Weights of a small GPT-style language model, trained from scratch on English Wikipedia: MLP 1344 SwiGLU, 15.9M parameters.
MLP neurons of a small language model. Each row is named by its layer, matrix (gate and up: input weights) and neuron, and shows model dimensions 144-239. Each number is 500 + 40 x the weight over its row's rms, rounded and kept within 0 to 999. Numbers have three digits each. A neuron's up and down rows have the sign that makes its largest values positive.
Before each neuron's rows, "fires after" lists the tokens most often just before its 100 highest values on Wikipedia text that the model never trained on.

fires after: "p", " sp", " c", "t", "c", "ro"
L5.gate1160:461493449512506514553521472521477538509470439485541522458518511496472531451492521544509509527543535420478532475452499529520506467534493565474496552487478558493505482471492549504497493532490486503556415445503607524561512465571458443558495515530550414475479531426481504545499561458539494551
L5.up1160:497486450479461533548544487518481538495508470472554464524496501469476566498517506524507504547510530479599504445487524515501565464511508570472459514528452523435496480504437499504482454555460452487537451498507489519534500473572535459496515589508529390461444508512461495545479580505553500505

fires after: "ol", "en", " F", "in", " f"
L3.gate788:507443531518408510477472577461468476549494493513482548483506486471520543465487555463519522543505457566484577537491551496542495550411510509562528506515418474488604471447520518479464504490519452488543442525416512471497448528507520536488437495525436493462459524445457538534444479510443495532
L3.up788:450479472495417396441508475450450502452427536475458507509419505527452559492501513443447574471515473458565462507492466505451533553511503489550462490477472525498495467545561488468484532455570433488543469466490477497408549476524439474579501539498471517439432515506495520531560515560546519515

fires after: "v", "am", "n", "b", "ab"
L4.gate1204:527531514580395579512507401496486511545556497475456537533493525510552513474441519523578463464546514466477517454597523545464446456572432468502457504452421470551486557479532536512544524456563459512458454480553434419503491475449486451470495496459439439486513456457450503544466502450489498521
L4.up1204:453480452407515524503542500542517530487518569452560454542539506442446429522455545499475493505449508450450521543523488563496565553555418496448512432426567417505520458566466502504533567449491569488468500431553529402500518519540511430519463478482482487487476472525489485467566535516526524506

fires after: "c", "ow", "ent", "d", "a", "n"
L4.gate287:424496511470462490457498465504481573529486511486570522451427486503449546463490487493482522439566555498417471515504507515402439443476513474532443482454493529534520481533454551593545525539540459515478476525467476535465605477493499503467551557489540465518544426483514523514506587486546468554
L4.up287:502530515507492481509482509464509510523471528429534550501441497520501545486443507515423556446523573472466486566425471512488446497477433522469487447489484520471564452508449589612478505495509506553524466580472533575467556499446532542497491528541584445503551486534522493493523566478513443536

fires after: "l", "f", "p", " the", "qu", "ff"
L4.gate27:527539480527522569485503446436496525397511465604534530478583479462505537408564456546502429508517530524508483524504503460517459499476471526526519437582519504488518499486473534524583495444474442501474520474523518551455506486518448543485481388537483519474457514469534464531493556485498534501
L4.up27:548472530505487485561564463486526486421456498471609549492539468496487479469496498528512598484538474513456509473498464525590501455516522481533449498574529513536509501481508536495502486513441557534485516451440471490499519470525512510510434501469603529554544474456519512450596511476568470573

fires after: "t", "e", " re", "ac", "is", "r"
L4.gate139:527476490575450457480536529402580474470507516529500479547469489480488563459504499451488528522484504506435520515487601563494521527484525457453498510479517458465586544580546543429473429474473549508519551448513481475517530534526492465569517501518539490454438498507510480502489476500539539497
L4.up139:493430492574472508527519478496505574496493475539469464491440493528471533584451468521500435482503462551452544536530522480567555524532510509503527571498460524498513569512450492527454523458457350477515474440450432499487494488504413402507496568490536473440544506507552491492489478486470474455

fires after: "c", "s", "p", "pp", "ff"
L3.gate390:445552475343492500474466500489459504465492484470521477461527509541542487532533435530413455533552451445499528494517464467483511505499478463467532571548519410552458483485459496520471500448480504563457410563508519526536453545572519578502463513475559454464544469481529458467450484552474482429
L3.up390:484539431462449522536438532530487550469555504561500508451467513525498449526463476582441507494544548520448529512469487490549541502503470542511560476488559488521471548402420491493546516436499464545495481564484539515410526542534537496483414519527537539524455492459485531565524476604506543498

fires after: "or", " of", "-", "m", "l", "n"
L5.gate983:471548526487457520511511480527512503518529483587585483469531468514534462437539422492472485435520528486521495483544487544471517537471504483556521451601573452569518537511531505488497492415516585572569479567503540475547427515515430568451529489500513460457521484484542522487434430472489464523
L5.up983:492494517558498508584523498512488441445547461492523487526528477544493513497580338548475463547521522522545486526549479491509430506519505522537475430560572543544507501512548508489489438431448553504466494524510506491524496507479442517510507484469565457472451509447490465500544510498465472428

fires after: "a", "m", "t", "w", "g", "r"
L9.gate1097:446525530545439512506470526492541498543539535496459521544474509526504471506580464459550434562533504524438558541494457420467489450577403498529556477477452527494487450476465551490511498501526534506470562509476505460513428486553496460547498490522569476434498471539502489399489508494528436425
L9.up1097:435538500490492499528479487481513575425482517520455440552503443513512479558537480455511418513427485551511463491554559565533526445528502477523506562513499484475439556456500551537504561451516431503512538518513525472557420473484542520498486473524472541509522543557434454483561512526487461461

fires after: "c", " d", "o", " p", "in", "n"
L5.gate1024:427442483546398495517468492494480517622526468456562532464488429510537454529500514502494588441500467512464542507512463441520468538545495521512464512538508562508552419502452487543528569502516539489523541525545428569471509486582471508419526475597470533437530421495493526483564487499498437479
L5.up1024:491504482537501476494491528433470461497494557455519500409474493505500512510434502513459565421511540483478518551487521529523528491525444515467438478568507491536537506540499516481476564484449527439511415394591529467538528516525568570477531459504497497487504466515504557503529565492550509474

fires after: "ad", "ar", "ud", "if", "er", "ov"
L4.gate1177:572478501540487555483417474537485519418477456537519479481558547487496495498520482539513444491457521535535506489457469484502581455537427534509512540519456549571507531504494418479497494455446473414542538507519431501476479495510570473471496495496470421535525464552524524481495550519586476483
L4.up1177:592458499504440600478493493503517515452520500486556512480558508491461466471461462505512463527520452501518515550499492464456552525544438519508512504547464583507578545507495478524455440489503470489517477453516471512453494581525523518483471529498530455565546501494526512524545545505575499501

fires after: "s", "a", "en", "h", "x", "ch"
L4.gate779:516516498504519463483448518479423537391499471624487526492538488450472536492575553531463458519463506477481563570456486587538526474457472547528414462519494453450530496458564498490510477467439557522521523504508472426492448478562517478528407456421550444519425520607499494521452479512452553525
L4.up779:461458477453523518542536529499451497519527437601557501475514508530527432471516515466484549440482456508468500598546533497505447519571529511519505495522452506453440538562519486482539512526403516462525504544547463448485475486541414528506574525494532480536489500516494534466512530496503488419

fires after: "re", " W", " c", "p", " ", " w"
L5.gate736:453458546533561473510468527523509391512424483545563508449554448505513555516543493463484511520446494524464499515497524462487546489476519537528444526457465500421538567571516435539567559525493511520528491498404498501432466464485470432475553534521459534530456455502476519465495419501484522493
L5.up736:458538528517518423562471479528478444486442476535529475494570443559449518478520486532591510479495493506492513480535495539458439528555507415603492451498469519553480515514557492619462510522533450528494393472407551476449458442515416457433582552584502553494528475490514528485493478503507480491

fires after: " W", "w", "ist", "h", "ot", "e"
L3.gate703:467445472437531414481517597468424454498470512481498533577477469487465476553536493524501507429560413467394541474438530464497479477423506507589535478533497535453474505511551591573530527564539550492549450473423547399496490457482533478497441513578507480467482432564503464446494468461559475524
L3.up703:489525494581504503505480504439524515521523512493546444526528462498485516514549466489441505467493512544577573470494516508558421530432460483497523473532475466506490429481506476432537463620476515458520523506574509525500511504525498433447548485534462496545555408424500512465486407473469529526

fires after: " on", "in", "ain", "i", "k", " wh"
L4.gate1036:516456475573419522466476507519464456508531529504523511449606546513449497519565527491510494505541484600391412537565534475447516480478481524514441489497544470491495472510419444551477495489512482501466533443479506476478507498524449531525464482445509464519513438459501451468475520568443484469
L4.up1036:557517561473490482528496476545503498491537521512503498537565534476442426489487480458526418539490418469469492515476522490525492440465576554443507468496479424561482558485456563571424509536530509419500520545528483468535590527484428475479553498540451501547520484545466530536531540474477513430

fires after: "s", "an", "ess", "o", "ol"
L5.gate1331:452549441483526467530504479519521454481540506539445424454501463529538443509483493485460492476470459512476468554482588480455548467551454472545459501529496536481496516448507476453529440514518459463449440547534494475459504468409546506446503455512480487512566543481481458537569507489446481459
L5.up1331:421461575423488534494483433477434441496491499480510511476485470526532429460452569506480488440478443478523491429480493399490544482486516479522533485512534541484544548486494522537545463551434530514506432442526536473403462560479512502543454497465442517485525557531505534537507552491480491520

fires after: " c", " C", " the", "c", "ec", " The"
L4.gate483:448526499521439486533585540484529473536479498516503495515513502401526521461488488528554508495491489453538486521456445470472486452483527493567569484501511515465494535542487511456563482494449551496543525494482448454477552445458471581493476499502449407444474469465450540401563502512468509468
L4.up483:481492507538480507519564539542452510491498485492535473439543470441479448523586372476536483530473492408565513552477501481466479469529467530505555535521527484460495492524461505521598459483488518524520471492446477459442541431495557531534484442541493470485535484486489581459571421488474525471

fires after: " s", " l", "ac", "m"
L4.gate194:486501500525485564566517484501535454490455561513495527501491508515481484462507527527474450416520553586485536435466532577524482556482450571427450506475497460534465541497513477514525518492464463501463573512551459465427480417531431457488530500505504495496564537437482558544473462540487457519
L4.up194:577483541470514551468481552469498456439531495481532501459459536545492533508482529430560508501499489463497527511502464478462471537509542532493449520553529578554483465463487420496450443516589440468519484475484468456528596449469444443515558512480487529509450488534499523442457501423463439493

fires after: " S", "s"
L3.gate13:519480566517490575465487526532439433501508512508582443546510502472570552467477555516525597499488521499478506529520488441508532471494570552522467521505543514409444452468603440525516444522483519537483576545409484442493477453561481504505484495459501464524411517543482500526568496495476536498
L3.up13:510565505438520515499554480511492557592591547513476487475519575536516510537573511491530511444502483460554448501448430522506527532532546471461516512501479539554507460531559519485485549521474412485493462491534512432447551429511473509457562444505504466535505501546477433543468510481481466500

fires after: "p", "em", " S", "b", "i", "le"
L3.gate986:524473443465557553494550539489573502439543485536516533507442404525432475492544548561515516456418491441554488499487523449495475495491525404526471504479539473470540439555533524463562506473560488521507550498437499477491601442530475482501493621473448499512423504491506478507472486470493555569
L3.up986:516462467431495578551558469498538533568562515492457522488469486538554516478607462523492597484520497451532456507402427491489527515493517419464564464470508474520490459508496433494575527562535500534476524467434551476430547464558470559489483514492529508475501492493557479531471510475463521555

fires after: " de", "om", "le", "ver", "ear", "l"
L8.gate1008:493488492425542481551457525504516522439489557519486513452431499504509486526498456602452514475460562443545484491493468469534460571547465505574580418470529545538423440566412484497588525532491439517519506562492433494445531495513487543546516444544467484487551565508519445499493562515471559463
L8.up1008:450517410483531528421471456536486473472455459525497513465572502457533502505516498534476472486462487517484528521544496514529533595529459559475508516552507543495561441512492511553496483478493522518465452502564479470416495509426480504481499481507452498479495486483519462551424570495510432495

fires after: " n", "w", "ard", "ru", "e"
L3.gate169:417530459547515522422554479477470402473569495474536576570522526517507463522481520564505493479479436461446523486493555402538560500497486512541524519489470513435352461552482480543475547494539543555480522434510515550481503544549584491513494449531534533478552508515550463419520424435480449516
L3.up169:463496494473479538499561472492548515515605504463493484598498474525519484578504520564521458503510489472541573504533562462592497589479492445521414538489568477459461514556511461448582538500505516416496526556491462479511439520567531442504460469432553501469584520570478529458497486502423522504

fires after: "ov", "an", " d", "l", "ed", "ad"
L5.gate402:561514479508588513463436515476446575486497444505456543525483534495468506516499499443505476512504471469510471512548518531484526573521518478578519427546489553490453521546460457556494485470480456430455459443461512504526446565561501457402405500553543419470557485528512482464456527401518509488
L5.up402:560463475469520515498535522496467503527558474637513473478534480515497514517451472493501442477471563524483515521474492493544545585523499533599547539491516528501511511455507468529504440538484473474492430472436445405470417526569499499538502514480493467511484550543516476532526461462442472471

fires after: " e", "ar", "om", "r", "v", "m"
L5.gate553:555458496491483568483479536534493544522596533519479506553418582541527517524510491472436480509439564496485489516555517447494559472589483467484549472482513531552476513493483500529454543573522457434538469552466405482511531505570568483498565516497459437516474536553466503484506485454602444471
L5.up553:507420515480508382491524467498506515410535458460504461527507551530488500447567571471520424585522545546493471481553453501553513491493492488409544487509469480573499557459516500519499500468537554493545552535435554483531484503418512539526492515526518528389495518425527533504524547556461479425

fires after: " p", " ", " l", "m", "p", " in"
L3.gate852:444486536484559512562503517510453478496457500498549483501465452509502554469515362433497468472507433571497535416518543501463475536508517498553503496488528391498460522495505558462506541514511474484561459435504403486464546483529551437498610484526470515430479562451510500498513533487470499439
L3.up852:517507496438493435553438515489407502413518486555528478523522500464491515478522476508516465474500439473505514519533456573511431508525531547533484480567560458435522483511501511501494486492511523490434454467469537501487498487576512544419509505489485473429545522473473377521481468579452525427

fires after: " t", "f", "ro", " s", "c"
L8.gate352:493464504474498509469546487571500494599547484504455467499514452502525588445555571505459486494515518570494532504521525488557505571473524535483509546504524492510541494515561533533507522544482496546495474483530522482481523639454514532499419522466508529482498504521482568374533578527450527472
L8.up352:505500455511465546479461553500521433481451522507494520544433504512477495500455491440491486498469447449517504513544500488467514457516510560507560544498453537505507514417530439496558480512422530467511490506470571540472536497492482439486441466516548535543543556416528560495469517491508528579

fires after: " s", " c", "s", " C", "c"
L8.gate70:482540466450440528535487508467524490648462544428584495464463465545512523441510523478483505568518476463479561512496503575535485487472481544571496507491546465466531459552455534526553546578469507535525480481455537465415497541523487581550539507533481469605519496483579537539508495521478491458
L8.up70:487599512512471500493475535501521474521512495458513506520446514507493415497486405426434493470499534441563532556511502492519489415444508545540538539512503476477515536493494481498580526510459544525471490450534452548492518503548431462505465420502536483489551561463523466410557475488500435534

fires after: "b", " ", " f", "m", "ac", "th"
L8.gate303:504449519447458493530472513518469434454517516471419533484465453521609475569506489528500466473561512472535496548499482501463442518517504502505489572458423533578567493580492579544513552459508567439451455507508479479482512478597496504556494464507492469455484435515484469567498502456485434541
L8.up303:490456487506517526495476547529453548551488426537463511511461584561455570575482534459438492459519473522517512535456476450557609491498529512486518458448494576534562524407553533501443510436546513478526490533556455538472458450446523465483533557572436527503498525535505558543513556512549422555

fires after: "c", "p", "t", "iv", "f"
L5.gate1238:509514482454527460520485544458510470497538440527540506364517583489485520483505513554470503467481508477439504491485484479473544539532538493480452497596481522503567476471477491441555503435541554518531546496428539469496550460550482568558450450622552489458429535491545474480469499400502514506
L5.up1238:471517449530517498494521493475528499468469457521586459536487459476474527402494435502525502452516491537536535523493429512492533535515552549475508484446424512540572456473481520478566534505486476533508478556453453509569506457505523538532516479455487417495469513472536476519494591524561513556

fires after: "g", "ort", "Q", "ig", "m"
L3.gate78:435432472486530463517460525451527477447544558480530551459518407531503552465576457512470435492467489500485569464505541474568545459523511502534481501435461587505520459455522524506518535527545506455538492519463517505478536471528452539493510466554499501449467538478488460481474560488472518442
L3.up78:505440502487461611524434456475509497470459445505480486491483425565519440542478478488429491563481525560462487550501524540487527399567469557464512443498564518527536500448525443519533527476547489554567538465588532516503516500550510589460418474526452519488555480496489548452574426530546547533

fires after: "ad", "im", " c", "os", " C", "it"
L4.gate97:507493471508417509512460524521515493470557431524490597580522570424595556549462519495554415538486570434524579544530500481510474559467516447481465513504514451429518490549544511475468457566519507462468523483558488489462485484454492490487591493482502462515428549530491456448491532518475519492
L4.up97:536573473510466507554533527474490467544465507511517498490534421434477511512482494457524451521495501427588477461542497479524515471561528465452543480551457496482405529467457471530509478482492446574458478471467504458497512535494447518529532530551536492449535547519509544545501426472499460450

fires after: "a", "ag", "oc", "i", "m", "am"
L5.gate30:484545411494487534526469482435484453474527573564427512536481509488513475454520511500504534499502518557506485511470513497582443462532505447537514450504534482538395480434469491507464514454516524447440505479402518500520457485488473502459494535413474539467521512520531463465419581524508496503
L5.up30:496485568424435420509544466530462478570498550487482471480441456486490431467504546479482501475547538490467491460571487507458489547499514542488517527462548510510478457516556566505511484400524481547451440429460481535470490531557498441549485448494489433569508451503495528545486501540471473494

fires after: " s", "gh", "u", "t", "end", "r"
L3.gate855:443474483461499502487534522468509485474460469507513463499455527543531482531489501592529432429517451515519561473518493472489498457524412457481502453489463494552507477461520537459444523496527459568537526502502415476444460446539452524549448529447557464522579415482476501450466537515468441457
L3.up855:439532535544513451495449485496436502504456489469528469514535552538498461534564466519505490442573541548485442561518511491505530416541537447563534470547598500479545482470461488496539511441482525481524509508437508406549402482512462413453418475462492526518446511503535548510534492459457403467

fires after: "p", " Ch", "d", "h", "t", "ar"
L4.gate543:494429469490472460518456523495470533580463540580598499531501518503504473431523557474465476538460441425479498455487550506463478493491455540523482486462469483505420506511470483454511500544550557445534487478477574515579501478550466423517468427479444502560460488496496517516401519454512465493
L4.up543:512463561467469499468512508495482518515483501536457503509527479497458404493478509470461533482492393510519531424569596487482492499523514493468467437537437444499447466413485495447438489549545562458425527528516512606441483538522525477489508607553501503510489512509501511576516544482561538562

fires after: "o", "p", "h", "pp", " sp"
L4.gate1333:489558473500502483415461543458550458544463563450609530509440505487497484551468513480422496470498522480504492508448454452478530451443523536482533471495462483462487501496539565528513484500594459486507474561470443469532505479509473482450500565528552463470552533447503481550433594559538538469
L4.up1333:470507471458438545522490442479534561512463480513529477503497509518555482540449441557492506496430486493448511462536471497528489498499532499559525495494464518502532482435487504505434492387482501474503482468469583445475534440519499529527488489503533506485435497495479537535538481530543544428

fires after: " W", " F", " f", " m", " M", "g"
L8.gate420:479440567513482542416529510521442547532489500505491512589442433488531421517502510444485478527425477513469489525502552495539483555534542474512495451437430524498566524452495523476494496497511515496474420488451536530468462459468522464517496508448550479510500510444496488533471531513417451512
L8.up420:506517497607509424479485521552530524457609517497470485471541507443435525503538487499511493535483462498525452500436537587518416508531485552507516502517529489558453486537457485525437591589486492539478478505561546589388576473535564403475518488494506458450425557502490524456568450524514548563

fires after: "it", "v", "ov", "b", "at"
L3.gate939:571543445529504566445455497484522479420503492468490484509497460468610507490387546480460500487483474595484504551517506579527490558506459517454457512454496504540521529407465532404500527509510566522484490493525477479525552490506500449534525524475511462558514465506523501531500423450531465442
L3.up939:478530444525540569473551518527535492453486470469544502500510445447539484529458533491479501503477490580528493547528531563513490505516491555492480500475555481512525554439505527417499528489545560505530460512538466478528584493497543496493510490546526446602480554464486520522558464349565470466

fires after: "p", "al", "en", "l", "ub", "ad"
L4.gate336:514571499519340493491436540448457478419513566497464427472522499514554484509545475488491474489512472525512531474541453547532482448479566509442561421592482455504505523523459556542489487436519470487514423448500487594455497496507463524506509469519578504517418533504513469452495516528528515496
L4.up336:487533493570529564445568487464578591557522459449501516518521450466436482456480485530446561533512549461476451500516488544449465425506541457509491473508519405474461478535501451564482560517513566587436472464469508524531524486478492559493444466482480494466558437474504536495547440453462458438

fires after: " the", " it", "os"
L4.gate1180:458501539464587477467532579477543530510532526544450546512498554499441524453550539512498491558473512608564447498512524525527453468510507479481502522563489455479493491551404495533580481485481479504429427483516487491439571456492434557500538435467497489514505542511501502495454469485480536452
L4.up1180:480455551517581554553497482492439537449490553529412526482547450497442519517508533553525518503496532533520535482466483457528470551539504437561479522499408478531507464450543511524522473477507467511543477555483470526432486527545495549483432497501458571508509499445508512493545452502507496516

fires after: "re", "ur", "ow", " are", "ic"
L4.gate1258:451464589514526553491486469522494460543516457502459505491411452499452492512566494457538416461504475523557580575492543502490470559528524482457500487518548577514534510569524510456489424494507512468481468537490429495467435504500622460453485485481482490515477484507462466472531492542537516495
L4.up1258:450515494490545542434533503485438503537514546538501471532541460540567544503509565464495443507447462470498488521552544470433504529551476476492555511517506517436551471498486552481486463403511573559493504456537521504509482508619546551517499517531524532535507534451453498509458496484463580555

fires after: "t", "ar", "l", "ver", "res", "d"
L4.gate1009:553515531496504537549536528545524508555504512538509476459481594509413430515462459521509545508504542502476529519547429503552549546523523438565555534547601479532457533500505589534482519570534524511546485473473501519474481474474489509524497411443598548469555565507460491514510508586476596482
L4.up1009:542455435408452474482544445513477457475480566480493541493537514462530525505521467584478522506468481485481486451461536475524523463498444440561479447547512452504541471544420500541413528488529462554512466484519430498444513534479484473502523543576508498470434615506447502549492524500525415582

fires after: "ist", "e", " H", " M", "uc", "p"
L3.gate162:457410515519525528580466477488521488560493472553515569531464540480590497499454455475464500462523553544527587449523527451494504491562541535433540433532511515495468456510598550500536507494587530462522485548516459450519464493530495469466574502467512498481444461418521476504537505554479479568
L3.up162:462475539541557399470545465525514487549439509436517453510573561467468494556492551525455573492487541536460489482562501528453495517470506493496494505449518445501490532554488439547483469535513506541554492515417493573445500429542499384492495518429514557521418507510494530464565497424483471558

fires after: " f", "in", "i", " B", "b", " m"
L4.gate1178:557404520553510526459501513515530545437508480463449507422536548504477418546507519437484510500521435512465502471425527551456549501493556531534445454572564547485419523524522455519460440527528526490478426468492489500475448474509507486503461505438544522557439553510519532452463505441591509494
L4.up1178:488465506501411505490494409513393502464498449480500523559513474487526514516550572468439507505557483438419455499438485524476511480510523563478525538411480465502508535487452478476454480427507533438566465510409477527485566521531497481510549492495486542528494441522516502547545571477479424503

fires after: "un", "o", "en", "in", "n", "d"
L3.gate930:543518497483431557476501557493482459498532468588473525501438481450480509500533487431536541476488508513545531478552510485442555442524470522565512473467414521478484463425445516498538469479476543520528462509509424445494540438516521560496486540544452482486518580533445501512486590512508470531
L3.up930:422453514489422502452479499535513502527568439548500507536491536475432488551515521454506532497441452506509450512488450520440517478577473525526469512487373523487478412484468520558464489484492484493518537524498480497505508508468473537498490492566493525510482524455493466494484587570545477508

fires after: "an", "ou", "m", "em", "ol", "l"
L3.gate279:529515503529501574521521493490568566418470555495558510453451512487385496472546503488511516525486464463485547503536532569469538457487522504543532471517417457469495466541543540494486543553482506485460460478496403523497478586466500489478467497524485496504608510472518478456472493459520511508
L3.up279:458460521439485546452506535512558604430476502581560479384587439496557513496504481444481468508562525492523471458501535555512488433485511456506573517453474502459562539590489517509526473535476485431455469529464457439409552630493504539504506478570510534483519578508539419501529562431508457442

fires after: "i", "m", "y", ")", "av", "is"
L9.gate357:517522432566442591422495464548492492439507512514482461465548586547525462455490536483495560438492517478500451459506538480600468503508505525518559421509554539455532486496492470497475460510523513521419572480495509527468458512496499518504463501497415512482557552463532469460434525592478506539
L9.up357:447521513514545450518559489532513482541473523448425519413435522443494501509486539537471501475464453479430418508493596466493536456471472528477446539598464485479497506523545486527458466502557472502472440499509535519583490499545524502571460515478448534457549508468496501469532509515536513553

fires after: "ed", "v", "iv", "an", "a"
L5.gate1214:582463412519537493449500468479453551496496441566487595501454482491540520466469502521417488541504446464559473514557571581478500523495506499509504536479491478476530495491565549465559469486497480477447466519532499502483537468546501534540515433546541492492551478482425511476579526465489488489
L5.up1214:553442457500472468502450479489436495533532503522517458530603496534482524476480432501590525463514575516501485487511489393501526463587474578414507570392565496461496527460448485453499472498484505490566469511537491478513472497528453523515518462497510409568514487552502520447508493517488449507

fires after: "i", "am", "el", "em", "er"
L4.gate1288:520493537537490438494531473460518443447499500569461517488458443524499482603533536489495563560501502485468606511499545484553457484463493503512514487532509574513467523527496478426418512501527537456488488538521496487572463483450515448487436497534452471550492397524463460472472535456523403471
L4.up1288:477373523539501598543420523496513444464460479502531464470553454507495466556516522520498448549551474455549583552476496467490485417503510507466531510533500536503500536474530519449461476427463464463620488484535524522469564475477477473474522528497502475438447446525526515483416446464484518586

fires after: "en", "n", "m", "v", "j", "Q"
L5.gate1281:490523459528583492454493422533463616488488508524474523517495470564509482543538509513462555475510534507485483567516485528531502444534440494478488436517566514591457485477470498521549518498566523518524507482510452521501505477535450427549517539491496518423408520475532524431519459531515457441
L5.up1281:409545528424577524524463562411508492432476516518503444520539464445444502484443479465508505460566526562451537459473496525519490497442491469533491468528568571548524566512500516455479465531551504484431468532523516520515562507531505455512533502519552426597483503532432473502470472420577574491

fires after: "at", "m", "c", "em", "ac"
L5.gate1287:482508550496498446525529459485513592506513561526536521510458527493525544567506501495478454501449558524562507457472502464511481513590524536497479487475558518591478537476476531469515462535509458455521478496531496501426520467529459464510510511532548495538503460499528563549476522524460523509
L5.up1287:532491524490460484507539530448532530439483558513558519435519447516496481509456478546513546541501559551457538491509546464418512446521476533512476511542505488484496537488495549499490502527563485483519530575412483495545546464543470507488547429501499454495517475455552431500494461470465466512

fires after: "s", "m", "ac", "ist", "p", "am"
L4.gate1142:540508500472603576441498503450529478498498479511573551520563550646522450501496534481533517479554520488458478520509511444531504433492526522467511509504494447501509482535490569500548457456497507446452508558432518535495510507435473512528514576493455444491478467588480524546529517490528497537
L4.up1142:470500585513569449583489519412487490545453534471569494486572495548501466601521530529489572482560519536485475495550481555500443542473511494456501508485514459463464521508497542498470488472508571558527515580504573510468471511462471494500495496506503480475463486542505524518486515491528403489

fires after: "\n", "m", "e", "c", "n"
L4.gate1270:529508444551518531475428494523585563486496556521473470457483523513505484497562577533498475485477568481512519464549526462541472484490416460507480476597521492483501500495524559478531482459531492571521471494534508511459407443555457475465528483510546481505483532574490506550508505550587533494
L4.up1270:524474469496533413529556583426538524467449505557500452557542440479589512551543502524505481412553516494506535497591435518473600508529409535473444524482474506501537506482470545515584526519567510476522430543528539493412448454523564425509555523521490493471500488520496488491499544401496517504

fires after: "ud", "ch", "it", "t", "e"
L4.gate693:532498530503452465475502459516544479427490515426478525491539469488485545512470404456407524465508455491519460527531544465456444473460522535592430517479451442504527394465529529503480439471547513456500522464523454488509488535545536545496534502447497494472477584461500463473451469577461507487
L4.up693:541570459502464517559472527533529514525483452597487512571414461456392511539502557615539536420491471527442521542535517483483536514580471468521533477450473564528479534503491555457462485491472481473491526409549477550473512546527477529543530531528561451463455495497493543501504497450467461387

fires after: "an", "h", "in", "u", "Z"
L4.gate545:516530520481536429521550497486522529504511462537571493531507452525517552481415547525527483489502507568484522550521503497454530529466532463566467405490383508444435440495537518525518511556501457522501571442582530499511555521506479539532483483478434459557490637535479480456552491539502520486
L4.up545:514512468497554414537492458436515459443508419496523489466518481539484535533444467539438534540556567524521473508442530469537547467443486482538473509504481578564487493496474518512411516506488535465542510541439551459454504606455479497553457543484616520520464539524466504471508475514537400394

fires after: "it", "t", "p", "d", "ro", " c"
L3.gate1099:448503491445409446509440458471473551494481522461455539539488556506473492485509475559556477470500519469533505496516499520472470497550549538516457494564476505526539493496436490509514494539571529575541359422495568540442455493521494524523464527518448523506509461445463587526543547508545550522
L3.up1099:536475498476460501556436538500539499537470475525465503595590484526429523433467493522521492522483465466502471533457561466545495495563556469488403507558561563480501473539407500529521513546503513523559469450481530455542510521499495499521495524500507568502468529450482473456463494507536482466

fires after: " (", " \"", "le", "1", "-", "or"
L3.gate200:578528549549526507535444492498540491493518583500429477501473501522551552539501542487522437530431452544533458519549456528540478460617538522522461459515453557477428522506489482522538495592524498552500469486457500520503521427485492483546529528517498476533489571505508473479492460512468455508
L3.up200:568507517438499503512437470496494568466485591519526437480535569537536503481546486503460484498466500536452546521541483519512500514510482445531451478498451581490472552500533536473517513565556469493457486488480465524488497540476574520488483542470468427530474529537530511425523525558552463563

fires after: "r", "oun", "en", " b", " f", "b"
L3.gate325:477446560487426522543462562498543544446454484469501505524537466477447481491561518483538569506512505541552516515513497511562461561466497438568489506439447581545487515523436526496497527518471505545571588455463474477524509491490486524501435484542486527457528495408470517474482516527466447541
L3.up325:459466482544426451521527514483511510428469588478534489493476489540561493515451523472453488508523504407553565526502460487508399507514429548487435478485398520501474558483535526487508528497521438487589524423545513452454492528568502540491439529455481460565520468476457491493544545590526548529